{"n_layer": 11, "d_model": 256, "n_head": 8, "n_kv_head": 8, "head_dim": 32, "d_mlp": 1024, "vocab_size": 8192, "activation": "relu", "norm": "rmsnorm", "norm_place": "pre", "norm_eps": 1e-05, "positions": "rope", "rope_base": 2060.0, "rope_fraction": 1.0, "qk_norm": false, "attn_scale": 0.177, "bias": "none", "tie_embeddings": false, "parallel_block": false, "init": "normal", "init_std_qkv": 0.0401, "init_std_o": 0.00854, "init_std_up": 0.0401, "init_std_down": 0.00427, "init_mimetic": 0.5, "optimizer": "adamw", "lr": 0.00164, "lr_mult_up": 0.613, "beta1": 0.9, "beta2": 0.99, "lr_head": 0.00593, "grad_clip": 0.5, "warmup_steps": 517, "schedule": "wsd", "decay_fraction": 0.61, "decay_shape": "linear", "final_lr_fraction": 0.0, "batch_tokens": 65536, "seq_len": 256, "doc_mask": true, "train_tokens": 412500000, "steps": 6295, "dataset": "wikipedia_en"}
MLP neurons of a small language model. Each row is named by its layer, matrix (up: input weights) and neuron, and shows model dimensions 48-175. Each number is 500 + 40 x the weight over its row's rms, rounded and kept within 0 to 999. Numbers have three digits each.
After each neuron's rows, "fires after" lists the tokens most often just before its 100 highest values on Wikipedia text that the model never trained on. A number after a token or word is its count.

L3.up172:522477520467517484497594505449529470499463492511482492513471460571465512500556552467540487499470527509525561507454518574486505532513515348547450532489435434481409474463556508481494470488470458476529430465509528483521522534492430504497501532547523523510469492558502510555524584595531565468502471505490531556558513495475543543458451545512426572460516479440514512551508482446489526511506
fires after: " U" 12, " P" 9, " O" 9, " F" 8, "9" 8, " C" 6

L8.up229:467516461468449504501504460523491548481513534509523511574458379542477537427555516527559483472500505470471554460459467541463500469500554438580536523472432520523570509479572441461511393510507540500462475451459488540472500483521497573503559434511419449552478505544404478502464548558526505527569529556458452474522514428465506511484577511527466569489474533437527501418555456509507525543501
fires after: " F" 25, "eb" 7, " W" 6, "d" 5, "F" 4, "D" 4

L6.up883:555423495434496451484523501545465486469464525479563538520497472505502507441498446379450470498514496463509518487484555507452547470512578514494512534508532470485476514504533467402565495514474528476468399550539478493500500455544470545516547475554422492463530468577452515545554468492514414552567464514517494478479569506506476533563522459525517557533513518517506500543507546478519480516566
fires after: " the" 27, " a" 10, " his" 9, " an" 7, "s" 5, "0" 5

L6.up716:464586575449434566468491498518452435528576491522486576526469436499544516488478520437527533429500553463569472519491491516464495458479533501505464460513534470517464481474487488458547459538509531484483479457521525486462447508525495494498565513570457479413514451456571468576519554478474528513530495576548503538496529464535481498545501432491448460493533511438596489530448595517508452486461
fires after: "N" 23, " U" 19, "M" 8, " N" 6, "O" 5

L3.up847:459495427475506461463546479495496553495497532474511528497507495529552469446541522489480467558518446434600510426557506558470455489496507451426488462503500542521478514484564529463521501487513450534420469496396494515526508494535522467616572469498486501568552460570530497473578451526573515531400533482550511525587495504501428532450532522486502513501519490485493440552561495506466443505515
fires after: "," 31, "'" 10, "–" 9

L6.up659:458508461445535465527592576430506446460506549506557501544462426518463495424471454479545433540481520465536490488473555505474487495516461443487552530544461502488483460543476497488486516516519511437515408493594457453477483524500541584484556516532472482532491383571502578453497502413570500485523528496510534535525520465506499568484461497531498536493484410540447463497485448508530524422484
fires after: " c" 24, "oc" 10, " C" 8, "c" 5, " ac" 4, "ip" 4

L3.up871:530461436529464532499492486506501531575439474471391471527474527463485560421458504468511457455537517507534481496422551480439479498445537469471474499499553531469488451513474448540564529447521473460515528500475579458497535502535436519521519508465399560504496453480417508423492521436500441493497461488504481475553472491535576576513446563419416498487487496445574534546516450473527523437535
fires after: " P" 22, " R" 16, " V" 13, " Sp" 5, "P" 4

L6.up556:494497524443545490494534569503381501534481503455537572539479502483451426477513493496529479539500462481496547487483484580423521570498587547471535587515439538490500570498510545501544503521468448431529543559471537515534535486457490495519492495533556538527501499530489548544521458510571473477513440458512561478441564531411493477473566461483520530459551481499564437501465470451447426505499
fires after: " the" 30, " The" 5, "Th" 4, "my" 4, " his" 4, " W" 4

L5.up226:468556475485457477423477488520567464548480482477510507549564405487501508457507454503521453446482512470512437570507566478560496525551468532505519453475467510463432570504487532498470483424458506456519461486484538506411513434504486508524552539413483487513506494543500523568540474507484520508483526591546538531513481604549516511511586480479461559486489518475531512486498490425571534512578
fires after: " N" 25, " Y" 10, " F" 7, "ah" 4, "id" 4

L8.up780:459527489399491455485492534470536536555479476490515453561442522483531476497426506536462473557449536506549457487531525491562494517461491575493434544526561524441537483451553499486546476564436495463455570456431500519468425491543521530533466416448469471554519501508413517440514509540512494495526444507462518537532495460450483451490496533478502471578530449448482518420518504505559514520495
fires after: "H" 30, "ath" 10, "G" 6, " McG" 6, "'" 5, "anna" 5

L5.up944:515514552352469515495518484492509409504486557471499559572555486539480474446453504493506519490500531451509441506430472474500460432512509433488493496554528444498467501578522523438474461455529521415454523538482446577435451532561467493539550518562471533529514498571499476466463563482481476512433496606579530527495486488448510535497491515501568474515536531493546484461504546486556488528460
fires after: " T" 18, " S" 13, "Z" 7, " t" 6, "T" 5, " I" 5

L3.up822:539501455410436451475545540427444489513456555450506496596507441445511491426536524553462467535462464552604481427461570490475508479507572486490488462483550458530527507497494548463489490521518483434478459454522442483484494524468455542497477421416574555467490512517528502550490520511503486455485505544556534501509513532472586576509521512500506525518490463488458505502517462480606499503466
fires after: " (" 24, " H" 11, " \"" 10, "H" 8, "D" 4

L5.up339:442496399524563484509505518434574501499448514495520509519474448563482432539513532531546513421480477443461469536563527518518527494524498489508491489511540503522482470506593539501408459503557567493453515499521582533563526514565479460508504537497494528504609482484548455511502462430491462511478500562474465504582579521561504548574570406474530497398463498496495548525525467533563529497532
fires after: " " 28, " to" 7, " He" 6, " he" 5, " g" 4

L5.up92:524519470450493434536534439490435482510476496486531533567432462457490463416467527528564460501495481528570515476481543521456395474481492543529514465529510450517553479574561550496483550514581538495475456518536473462490464500424531504540473570485566481533506487450529512482532458476487491464536537503537539540408467509429530489482572446548529451494497501509507514521499528530465523489556
fires after: " " 39, "2" 12, "1" 7, "|" 6, " z" 4

L8.up798:555498522499506380513464520530407492519460484523514588529537480520437469508476444520523458464622473490490520518508512494423415571477517426474534529525527525466484475500459482484532454496485466520520475484516524519461463532525476544532562489481442480609514455499427494530567584591524470490570451595509534507485550439482435510475526520502485513513503472543480523512486558547458483450509
fires after: "p" 17, " P" 16, "P" 11, "ip" 8, "arp" 7, "ap" 6

L6.up1016:514514478441399541489500410553510507521560499483513482570499464502409531471547547543486499520465485502534499386453634528441517525466488469531523529439457486505464564422512535469581394468473501499474409500457491487530487471507510482516565488555526434479514473556504555511480533531544488583446506495524449493535559556452496482520477518467471521468545448509443517443511518500470493521518
fires after: " W" 31, " F" 10, " H" 7, " R" 5, " T" 4

L8.up486:475519492492499395490538506444448556463500579476463473511478482484578438500521503503441471472514515476536470489494544476522496518503504512433614513556512524498437552475536477501495480457458503439506500506505532480524430497527543531480510415477454479568489468532534541507533548527503474517506450552479557553476540463493505474501489446484507535491520525552469499489487528526541494446573
fires after: " c" 24, " P" 17, " C" 9, " G" 6, "0" 6

L5.up282:446441419476513521491530495530535491568565504501509531587472517512477502473483512466570497561534533436465493508462573527467484453539554480521519539528515547454518534476546462442540398560507489504481499459505493482561554495511478493594564483498552503486580511540503546506558518535419409575460489495486574541500471513501481533524438460424509445465492499540474640484573534527511489525547
fires after: "–" 43, "6" 5, " H" 4, " |" 4

L6.up178:497499447470511484487562470498458533532379461545532574541506498512478495384532478533479480431441498478571498455532484493544443551444513512455566500528544492454507502450490492533581434504516509449519478530400535518480455535583516518505441512461458532491518437599504517478545465505446558544536488590496509549518534455489442497418507448556545554474530476479524543446474504486539513543515
fires after: "," 13, "." 13, "t" 12, " He" 7, " he" 6

L6.up460:469523527485458501438574488467530540466475529551553497521432512447548518402502408518472445500451497503554495528405479560490396505395445506522542503522551538437573484456536505475609522512502599461484500506523536482476496471453463584491528557521497503490562444519511574493518478534500526442532549514463508504492536392517477552442474479462534584519484493512408520440460485528577522488500
fires after: "," 18, ":" 13, "9" 9, " C" 7, " c" 5

L8.up618:443491463446504506469492429467516498520537468451503508549402462484470482465426497585497461446420473533518460464512544540537480458481519534532492565475505498543495503467555498478536444502477505522408521457424537497498504447564412537535465392438415496576469525460475461480502459533494458530514466486544459499493533450470593461545545491499556531435557436477522504470528415466506528531587
fires after: " H" 24, "H" 22, " —" 5, "j" 4, "l" 4, "e" 4

L3.up716:536429464539479485491519465538495527537447441502508538530520464485538595390495562595554458503543505546483487557489499571513516453517488517547519478471487454503462537485529510555497540490541421466464501431514567496489494515483431466541572506450499464450449513512490594477529512492454470493486440509385561468526528503456507520533441525431477499500527503607458443490576452515567532496565
fires after: " P" 33, " p" 9, " s" 6, "t" 4, " Am" 4

L8.up460:459471429504470468518540498487534481478536521522479507532555500551443396477462453498516458422545467463518485449479576465495456493508510487516526513578465518499458506458558534452507413543526510527461527485494547486468508420504530549536604470503474517545426473512543471496467497491500455516580433592535542513506452465546483490525488511536556522472485432457432554444439476563594523511486
fires after: " " 55, " x" 9, "ak" 5, " ISBN" 4

L5.up243:446448493557507557529474491462421457531517518513471549499431497446461456525434498507552514396504436509518417546561534571561515457479493468566575565453462524471490484514548411411442519512544482468466546457551563535541499485557518444490497516541508450546481438573538512497502455501527468527459452588503547557562541500473457496487528495543508551484523454485492504512496459524530498447489
fires after: " " 35, " ." 18, " |" 13

L5.up281:543534490397557414461550551501517431494441542454516509529528470542474424454512530480500510479542440474524447497538537540444545531455506491512471542447503478521534550519525449476541503479428504492548445495516511582534470588470463504579531467497505497531475477562512549557551502447558540498455474506527516531493595442507473474521556463502476506485556516528518544472484592413569522405463
fires after: " the" 24, "9" 17, "8" 7, " its" 6, "0" 6, "1" 5

L6.up278:475507510457534540463529478503487470478504596457506507489458476497533514405541482528516414527458511464545557502491493523481470437483507408515439477486491508479552540480526520416444472512498483448445454525543553459456452559494465545472558460451393499459455528501498479522498541488519535520522490557523535522486578454543504486489541459506460584452535470440517509472505419546466515539480
fires after: " V" 18, " O" 15, "N" 12, " N" 9, " F" 8, " ^{" 7

L8.up62:483570516415510409548515537478510456563538534502538509507494458496489499513520523546524544531496461517523487485564463447483466529464486513449440511493575496456537509498521506461488454497471486447497556434475507508478370492538501485497475390479501497576522497520480539507615519574537487497479483519529523522470487507477472500508542471502506459531530454472437506528547556527495505475509
fires after: " |" 29, "S" 12, "P" 7, "s" 4

L8.up953:507505471463487440541448403545532417529534486500519520550519480499458455460495559587520479436435515547500432480519541504533477490469480464438540533463575584518497471475583517480492541394476468487524474533468519578508454455552486417579466490444489490499452548491520522524493449472502482541465466424525515480554535524510509519537576506550522453446486518467501535506542466444495515464579
fires after: "os" 13, "is" 12, " L" 12, " l" 8, "il" 6, " se" 6

L8.up177:519520476477505409453512454502492515447450504464527477488563512511502440479472468533505488473475481551502445498508587575526511517446475509516538501517569559526466534516463510471477462470506534540468442581475495533494521474480473448533539524491578482500462476533554541541424411464510484520444417475575601542530544474528540505519497466581505561466491471553513496503465514478484472547522
fires after: " " 25, " Al" 18, "r" 18, " al" 9, " Dr" 6, "Al" 5

L8.up227:469489544474492464526480459515438515583513511480488502535519495517478479458509471499553524411422502529532461523475492505492408565506480484511548537523609529526528504511470448478545462501488491495449485466452503488492464492564436506577520433529426471583504491532402472523533458581474491546469421517527566482524527496388514451500513516497452446502520529478501505546448488473475488516572
fires after: " Z" 19, "s" 12, "l" 6, "S" 5, " br" 4, " s" 4

L8.up885:461546453415490476525508483527564434504527538446512503508491455515492427421538498572534509457457526567557439466529499494567465468458509505477504479469555501481511518442597563505459475492506497479437514506434551510492444531479528471524523451476499499538488476495498542513510447514487501535489534482570502532521491487516527472488574509554535491438501463438462576476546536492557551483496
fires after: " " 34, " ." 7, " (" 7, "-" 5, " S" 5

L6.up498:546507506516450472496438467547521488522508510477491536581447494523449525449497521534472435535483519471503565500561528503489476516547565451490503550473447512479510495461564428497473518503518465493481495557449500537520460531544448617523530417506481537469476488464475518497447440509523534502506429478509507481509540465534489513490519491527533495476535542569528475468498499428484550385416
fires after: " L" 15, " No" 15, " W" 14, " U" 13, "-" 8

L5.up916:515500490480533445520539489524424473505482484608494541546474452489542521457561474526478480526533609467519493593526556555521414549504500402511559570515459494488447482484487532475543481509477498404466495459474480495462537528524559528556462516549484476525522482557591528519608540517450468498528520529536575513506431481456474550520482485421429462479521460453474564535399506522529481485535
fires after: " P" 20, " p" 15, " S" 11, " s" 6, " K" 5, "Ś" 4